config = dict(
    rope_base=10000.0,
    init_std_down=0.00241,
    lr_head=0.00363,
    train_tokens=732300000,
)
MLP neurons of a small language model. Each row is named by its layer, matrix (gate and up: input weights; down: output weights) and neuron, and shows model dimensions 144-271. Each number is 500 + 25 x the weight over its row's rms, rounded and kept within 0 to 999. Numbers have three digits each. A neuron's up and down rows have the sign that makes its largest values positive.
Before each neuron's rows, "fires on" lists the tokens most often at its 100 highest values on Wikipedia text that the model never trained on.

fires on: "=", "\n", "\n\n"
L3.gate491:461522537454491515531443496514504446475525499463511470533509488554493502491513532468506493505497503470494518496496539519484508498450484487506509514519509536512491553442476524505521470496505513471539487494547504522427469492505522492496567463481532499473482432512527507483459511466491473479440521447466510491491552474504545484543513493517497517505483526511512457488469576505503516500455
L3.up491:477540536494492519490456496499530478458488505472492508526498505484508488505497531457469507466506508490506531485492526503452522516453516474521513499513489556525506532490448522504520459491505484494514498517527492508451500497510504490496566437475519512514487445523515516489472512530503482495485520452506481500488525461528511501539519502502523509516489530471523465516497545489505521489466
L3.down491:499511506499487488513481492507509492497509501502501495491487522470498514492502506474497505497503495509501489483480514502476456487482500487482514488504479514520524482500504506485509488491495490489515497502519516507501487514475512483488499486505514491501484483507492490473492528482501492516476501486495502492461504491480516497516510494533506497497486515505495482496486492513516512498487

fires on: "|", " .", " |", "%"
L4.gate313:498525508484497516432478473514508470516458472548535498474503482467482497508478465497507499527484481479527493438517511471520485492552488435535477495545528456440506531434463518502488508513508593530478510484496493506527495545487475529511506510479475509509476492552492494523531476526547482462520500506470514505488528507496513488492498506540518475509469513496499500515494526523511550472503
L4.up313:521523489482447538500507465501492482546496520488503504474461515504497506467475465476515466483512481441530456500479498506475480546479498518501469510505498473507548477542486485519527478493508569485506508499537477527542529510486474518480504480502490522526539520472541509472514491461518469463498480482496540464490515494522504468492516511453494495541477493501535486528527508510510519456488
L4.down313:491499509500529513444475489501526507452475503486483527543525519474501562454569516466495496502544489545483477501536500469512499504516515506517474509499503478482498495519510495487500516485519553499501472527521488505494479473514450523505476510518507537527550502484513493491515492499504525505519487494468457499455550457544532501489489475471542460546506526513535508498525518482502508491495

fires on: ",", " one", " those"
L4.gate149:467495492501496521509519492517517491502504508508528510533525484496519506456507500468444517494514522481523543451502515501488512428502487496479467474480511477498501506500494456511493506481509492500496507520523480536517509507461473516494464500516488520501540474499515487528489449493466516481500493507481449502506493536475517449466513509490491477546461506533573474476505527472514506477525
L4.up149:508520529484493460504493528491488460497484484495527518514483487499486489521528492540490518460480496492472477456486526538543497505497478489531494524521481506490459495477498470493522533490525542510474529490526512480520520499555509546462473480495499490517459492482486445473498527522544494491547520493480486494513518515506505510479484485454520483443473530532509542513479490448512495512523
L4.down149:555524537506531495550518546492493518484473476474527477501566483511509477470508475525479510500528519458523496498488503475495504520494497480458509492514501472491513469529520441510525477497532490517507484526499466477525483528485565482517516519489535505475481476460491475492442524510469528499501482498501496511505467510509543487506456529505521533533515461467489538502553517518505492486517

fires on: " |", "|"
L4.gate971:509500482451499525509524464478507489504489473505490510495459535532503497502501512497533512473533480475471489473524498510488517506492461435466502483474472469486530474498494506529519522543506534541520539495491492501530424495527507463480568460543490477500492538484534479482539461521498505507496525482474492479460480501488478492500492476489462517487483461490478540494498522535494536481538
L4.up971:481502480483514514503518477511523468509500510483506475442442501507483542498502487464462501504496465436496504510546499486505509578487480502470511499501491474499531527511476501526520511524456525509516465510502480495491506530491490522510491524555492499488511538433504483486515500527482541491501496516544471490491483496522476481515477504475483500523438440525520501520524506514487535485510
L4.down971:526518465552515544478496463492493531517485461519513495504430484520478516495500497519479484458469481469521514490491470485502523513474499474479535489521489511533505526521469483506502538555468550496537424542513498485513515516499514522475485517515463531512499481505534496488489468514496531488469496499521510466478535513509513492548501477479490465493467525503487527516517490508493519532457

fires on: "=", "\n"
L3.gate660:467517516479494491507455465512519478495532506507474475526487529512544497523504511482488497508539489454515510460472547521450513504466491478520485503505503548529473536464500490542546498495500506454505469519529503533456445475477529464491540466482532494505471479484512499485470534501485457493489516467494514523464496498520530484525498494524486520492450546500519459521485545525509511535440
L3.up660:480539511492502509492470479491513455474506495479493522545503506505520473485501521431480473486488500485509493484465516534486513535468522509500504511532513522521512521479489545512552492499515489486481489508499486485449498494461507484480514462440508474516497443516472467472443562507473491453491539457485507490458486473523512494508514485506500544504459533520528495496504539531507529481451
L3.down660:492540499475491481518498471506536525485518495496473479532456484510476520506505528465506440469513501507468503481496519526507581514485495505477520526503480502554476524472508536512519485474494492517526494511527483489512506489475483470523525478502502494481505512482507461446502529504455489451492519533504474479447484466488506481498504481564476537506485510540507491513475545492524531511475

fires on: " Co", " Cam", " Pen", " Cru", " cr", " Kam"
L2.gate715:468503476492488541512505487501558481439527503480468484451517515523509475504529490485515516508471497476522482489542502479493493517482558474540479495501518494487503494525478542490483525500467535490495489530502538468494513475493510496517522493465490504501471453523504486508475521499488515481490537514512490462492542477462484527531503524482507482497555510495489488479534510504468528504447
L2.up715:481527501516471486515462482479500502485543482483477526511495506488469463462528510471527475498444515481520483504536481435501513542477541471520464513509528483465536472540488533486525499477483510455537470532468525483494506492493508541476539518512442465520518448508493507552506544520525529466461516535482481524533497457505474509559511539477513486478527493521485524499492487473455520547462
L2.down715:526510456532468523510517514504510522459485531474513491479488495520501505483504492494484492482487491503512518499521471487487500490487555488531532503470488501489481467523516546510492471513484474474481484488494549478474498427541505477483509516525505464500538494514509523481468512560490511496474559530535532504522539480505444480448478521489513483482522518518469460499529466487499492519490

fires on: " |", "|", ";"
L3.gate9:498534517487506512500480499502471458487514494441509472513525481498485464489504512453492495536456511518510518488508508557445506477492448495484532514520494490491525507534491547483483504478499537470490484471479492501510486474506495499474508511532524472473479517536489501501501484505440500497532480473519495484456516516484500539487484476491467504490474525491541505465513521485462534449507
L3.up9:480522490459498522486424499476511512496503478546477442473479543517451512487490493497477498513507493506505537499482519477485475498454495537535508495514504516497487508516563574527511506524512545495486471502482493514513465505469486490546530543485497516488526556497490531530525523511500482464510498533537505492474495500517477521494483505503520516538486486529493508508545561474476503502479
L3.down9:479519491528505520540484449457487491500494475530484464474521557475465509474523476517497481474514519490481549520515493512516480516496484527458467511493460501531468483481528511531513506538509476490471503520513501469491513471515495500478460522480485468517504539494480509522491496495505499468480529497533479502496518501550502515498497481463538502485482474502504463471528521466478480497512

fires on: "|", "-", ".", " |", "\n"
L4.gate556:488532470505466536488505501487506553520476557492469488470501496515475512496521501505466532463503555479484509512490508500514505436513468468471518500508522470550556486520521550516512503501496479443496502548492484542527511497503504462487481443451515533465503483511523445497513476532461497519510499513501457505488504475475517480521487484522509502479493520502458499514520493482518503495488
L4.up556:506464518499508494449496485541503492499529492519529467520473461528474511545477532492505500561453488504463493487512499492489538526515509489442522516532514508524523456480518524488489475531505480496450514450535479512478498498474504555483506496470520452484537522528548517469511512539507499504485490523496535497441487501513494485517429473491504539510508500506496504515465475514491520498530
L4.down556:553521477480531487493501512532521520504520470530498482521459465499513480505518522467453519470483493455496469484483510508522501478504548530481517486500530489528533496498466508517484482514479533491500482498506510524513504495505520483506456473518517514481526526486511531510494503489510511491520520515466509472457498497493521468493489488509501500506467479482503508490503487493494457487483

fires on: ","
L4.gate774:473542490464527505516521506497506501465517479551473484531544477516496503487518487534530504442504508482484431515536492500442478485524518472493480483498535466513485500518561466540516517468517491490513507491481497446545503503446491487476458526494478461492505474526495553489523456539486516502511479506468492464445506501496473524462502519532545491508508513503515514500489477526477482458513
L4.up774:549499507445523456521529534507522497477540522488499500478454542552499482545516470564502495487503538518534499478442525489477489521473542469528557522436514512475513476495497504479468518476492530512536465485510498510483476501503525527530495462489493503505474530512492440488508472506553488486504505487487516492553455545568542497467479547515500506431485499520543509491480514496486447471527
L4.down774:552486490523471501542511517471465511495518528484501521501485490454481516468524458501526465511455484472529487487492462556515498504488508484513518527489535465489524498554541549499464483507497496516528504435507494487503505517529491490519526519495443513475476500463500477537496504514505529531476514514533462470541481477525506499491525537491495552504519492500500524518533511506511489496490

fires on: "=", "\n", "\n\n"
L3.gate1312:482511535457506502496463489480519461454532503528500474532483509499508463525520508469492505511522499498505524443492505518478503499473533496512519498549488537510518533458482516502487460485504490445533491494526482478450484524462493485502558481481504518517493447506500516454501554511487479499469515453483545531486564455529524511525513500526510549488469516507518486513495539517514533473425
L3.up1312:456520501494471530474447489530500441474484480483488477540485511524507499494513516464481517467497539463495515477523521515464515488455491492517505478536492520517486548479474505502538492487521501470531476495539509506452505504482515497490551471486508521478504455512513509471486523482491504501456531448437485525492564465536517479526511481518497506492481518467519462496506556534513492484445
L3.down1312:440533494463469485499528482516518486498521477522516521513490509492508516515509461461528492507512517474511502451478538508482502504474489538497508501489508533521526504538476502481475508492538488488513486502554517506503500532504465526472511491476578485504492493495484519483491543490514535496491514455457524536517526482545537485481474514537474529471471510502502436524460548517502494483461

fires on: " 0", " 1", " 2", " 5", " 8", " 100"
L2.gate849:534495515439542481550487507552481429510520521524491476499510531427500494517520471447536516499492470497498493483502440492508472458515521545524500515493494474470485497478481492504490578494502495485494501517556494510459504424528497521494500554524447540525500458480558475497483494489487532473524448509497540508500494506495504518514496495510524516490503479490563480520511513479542473522500
L2.up849:458577468534530518539497495511531481517503521521511511479496493563487525504516537461487471495484508518495492508466476504497500572527492521489519472519504526462492492492485502511496472517452533486484468521485480450482454494461498491507528474492493499481534462486510524477515549543496446437536496487504492537538524492470471484493511464499494532496513497537533493529505523507480485517478
L2.down849:562548469485505509497498460518539529509451471481512512475468510494500519509493511498517470522480441485492496491498507491487479481475448465509510454483490522454506538509507547490548456471528532477477507478508511487486490523513500444525509516499517489505518544521515488500506508452504510476528500520537505510498512518498472501533506481459489537475529501485530484500512520499512543515536

fires on: "-", " |", "|"
L4.gate387:488543524476506522497514485517516463499513461493499522508503520499510545497523477520516506516497446482526478461504484493446544480542485503497497482509543511505505486493473479525473514508526447467502507490480481522456554489503527502463508449513526494508496520492500537488508503547504519527546507533535461511490441504498519456503464476546511573499428508491534503552509466481518520456466
L4.up387:516476490490482503523495475465501498492476546494564464479511464478499511506542565498535498472496539490454477485474497537474554446477490516475490518530511461513513460463457463480489530530508482522456535484539482483483517499507495546439432510497548548510530555508506519505462531510497476479535491541472517538508463491524516501515472483552486518545506468510534512487490497476465495505514
L4.down387:513495486527491518505558465540489510488538552537483476503502479513519558510503511532502533520517497540485491500537538512504578474514501502495517479482478491537511514515488480496499529542509494495536495500545495518530538484533528480499453455463497510504496543514509523515481491545513483485502489483471512495511487482479485464481521507465478521484454525514536503518468456491513464479473

fires on: "\n\n", "\n", "ars"
L2.gate502:514496505524530486514501500514543498467513511502478455497485470543506509497483504460477505471509478476490470542487499490492569498500508495484470527500441553502503465474502518509534505524511494512500452502457493491523491481484455484521505499493540515510463467527495479509526500489489504518515466486492450507471474510497498500525496472464518482568460532547520500513488535518575521472483
L2.up502:531454483520541532539475483581515478472425523499520504499482499504522520484527520470476522435498495535513489480521502501486535520472512490517493467515462498460513495554500508485568523511544496494540484502518488542515509523492478463479501520488509509497522510522497476535497504541487507499515492468508491545501497489514559495526500478475515479462469564524483478480493521485523510503481
L2.down502:489500508498500512483463527532507496500487504510501518472508510514495464453502516482464529465515511505488465512477518485540509489504485495516469499522450537483530548468468510512516485473562517538517462505507480467488505463493474505480462522486502490449482454542485464485517500516503523487480493512524522520508529514494460490516492487510514498527508512522528484538462517480504523502530

fires on: "\n\n"
L2.gate337:488523495525490522495490461490562503470501530493476484475522475475487544526490549502507499517503548479512515539471522435484548527454506495502499495518498474498486498504504525523500505522489527521468489473481531491504490479505522469509514517503559453519487493530542481492477509491476497516523483551499492482442552497498528521516441479512507494469500497532527460477499514509523495530483
L2.up337:473476442505526483486489494471521489507504482497526466505459479556492500483538534506518493504506486518456484474499513444491453526535501483555495454476536509486494467487479482477511495479525469488456493448502528518556485491488546475494541542514478510482531530567527455488496508563482509500510484477499524480482445470478524506528525444497467497480473516528494476490470458486504528491503
L2.down337:488498506504490470504514484520476527474507508470525503496519467465480477504493579486487537501535508521451538494476504516503524512478517503442492472544503535476506482501497534542511519503452501502469490475503511462519528494517482458503515509529526447485530495514536491490514472503479479525506478489483496491428494482491512513523496483517484515478490529492486484464515489508527501493538

fires on: "\n", "=", "\n\n"
L2.gate34:504495544481530499502488485495479475508498512507498474520506509548505494506498514499497484472529522499473521487525550516503541538493463499483509479510512556488478566482497523548485490496491495472527463495518460514471452509521476504483531475478488527501490497535487505489471506574498451495489485459521503485502527498501555509520535527504483488510502572493515466494521522495524497479495
L2.up34:487486541483500548505475473512521471508471480500514491515513523506511478491465497481473493478502527499532513477498504499500572484496503485527498518549507533491510542492468500521487463494535509479545486515531513500451504477501492503510546478484483523505435484543499520490464484513548502512469496465477479525550542460514533500566543513475516525493512530500521464525528516508508494473465
L2.down34:486516500498472523478535447507502453519496455489551477534521522510532500469494520501491482495492501477503489470477478483484454492476496495484509525508487506482475500474478508481484480526486470479512491514540526507459494483483501496503478486479509461490483471501495528481449518441498498526455524478494478517478506485532525485517527477486473524460498521522507462498459485502506483512476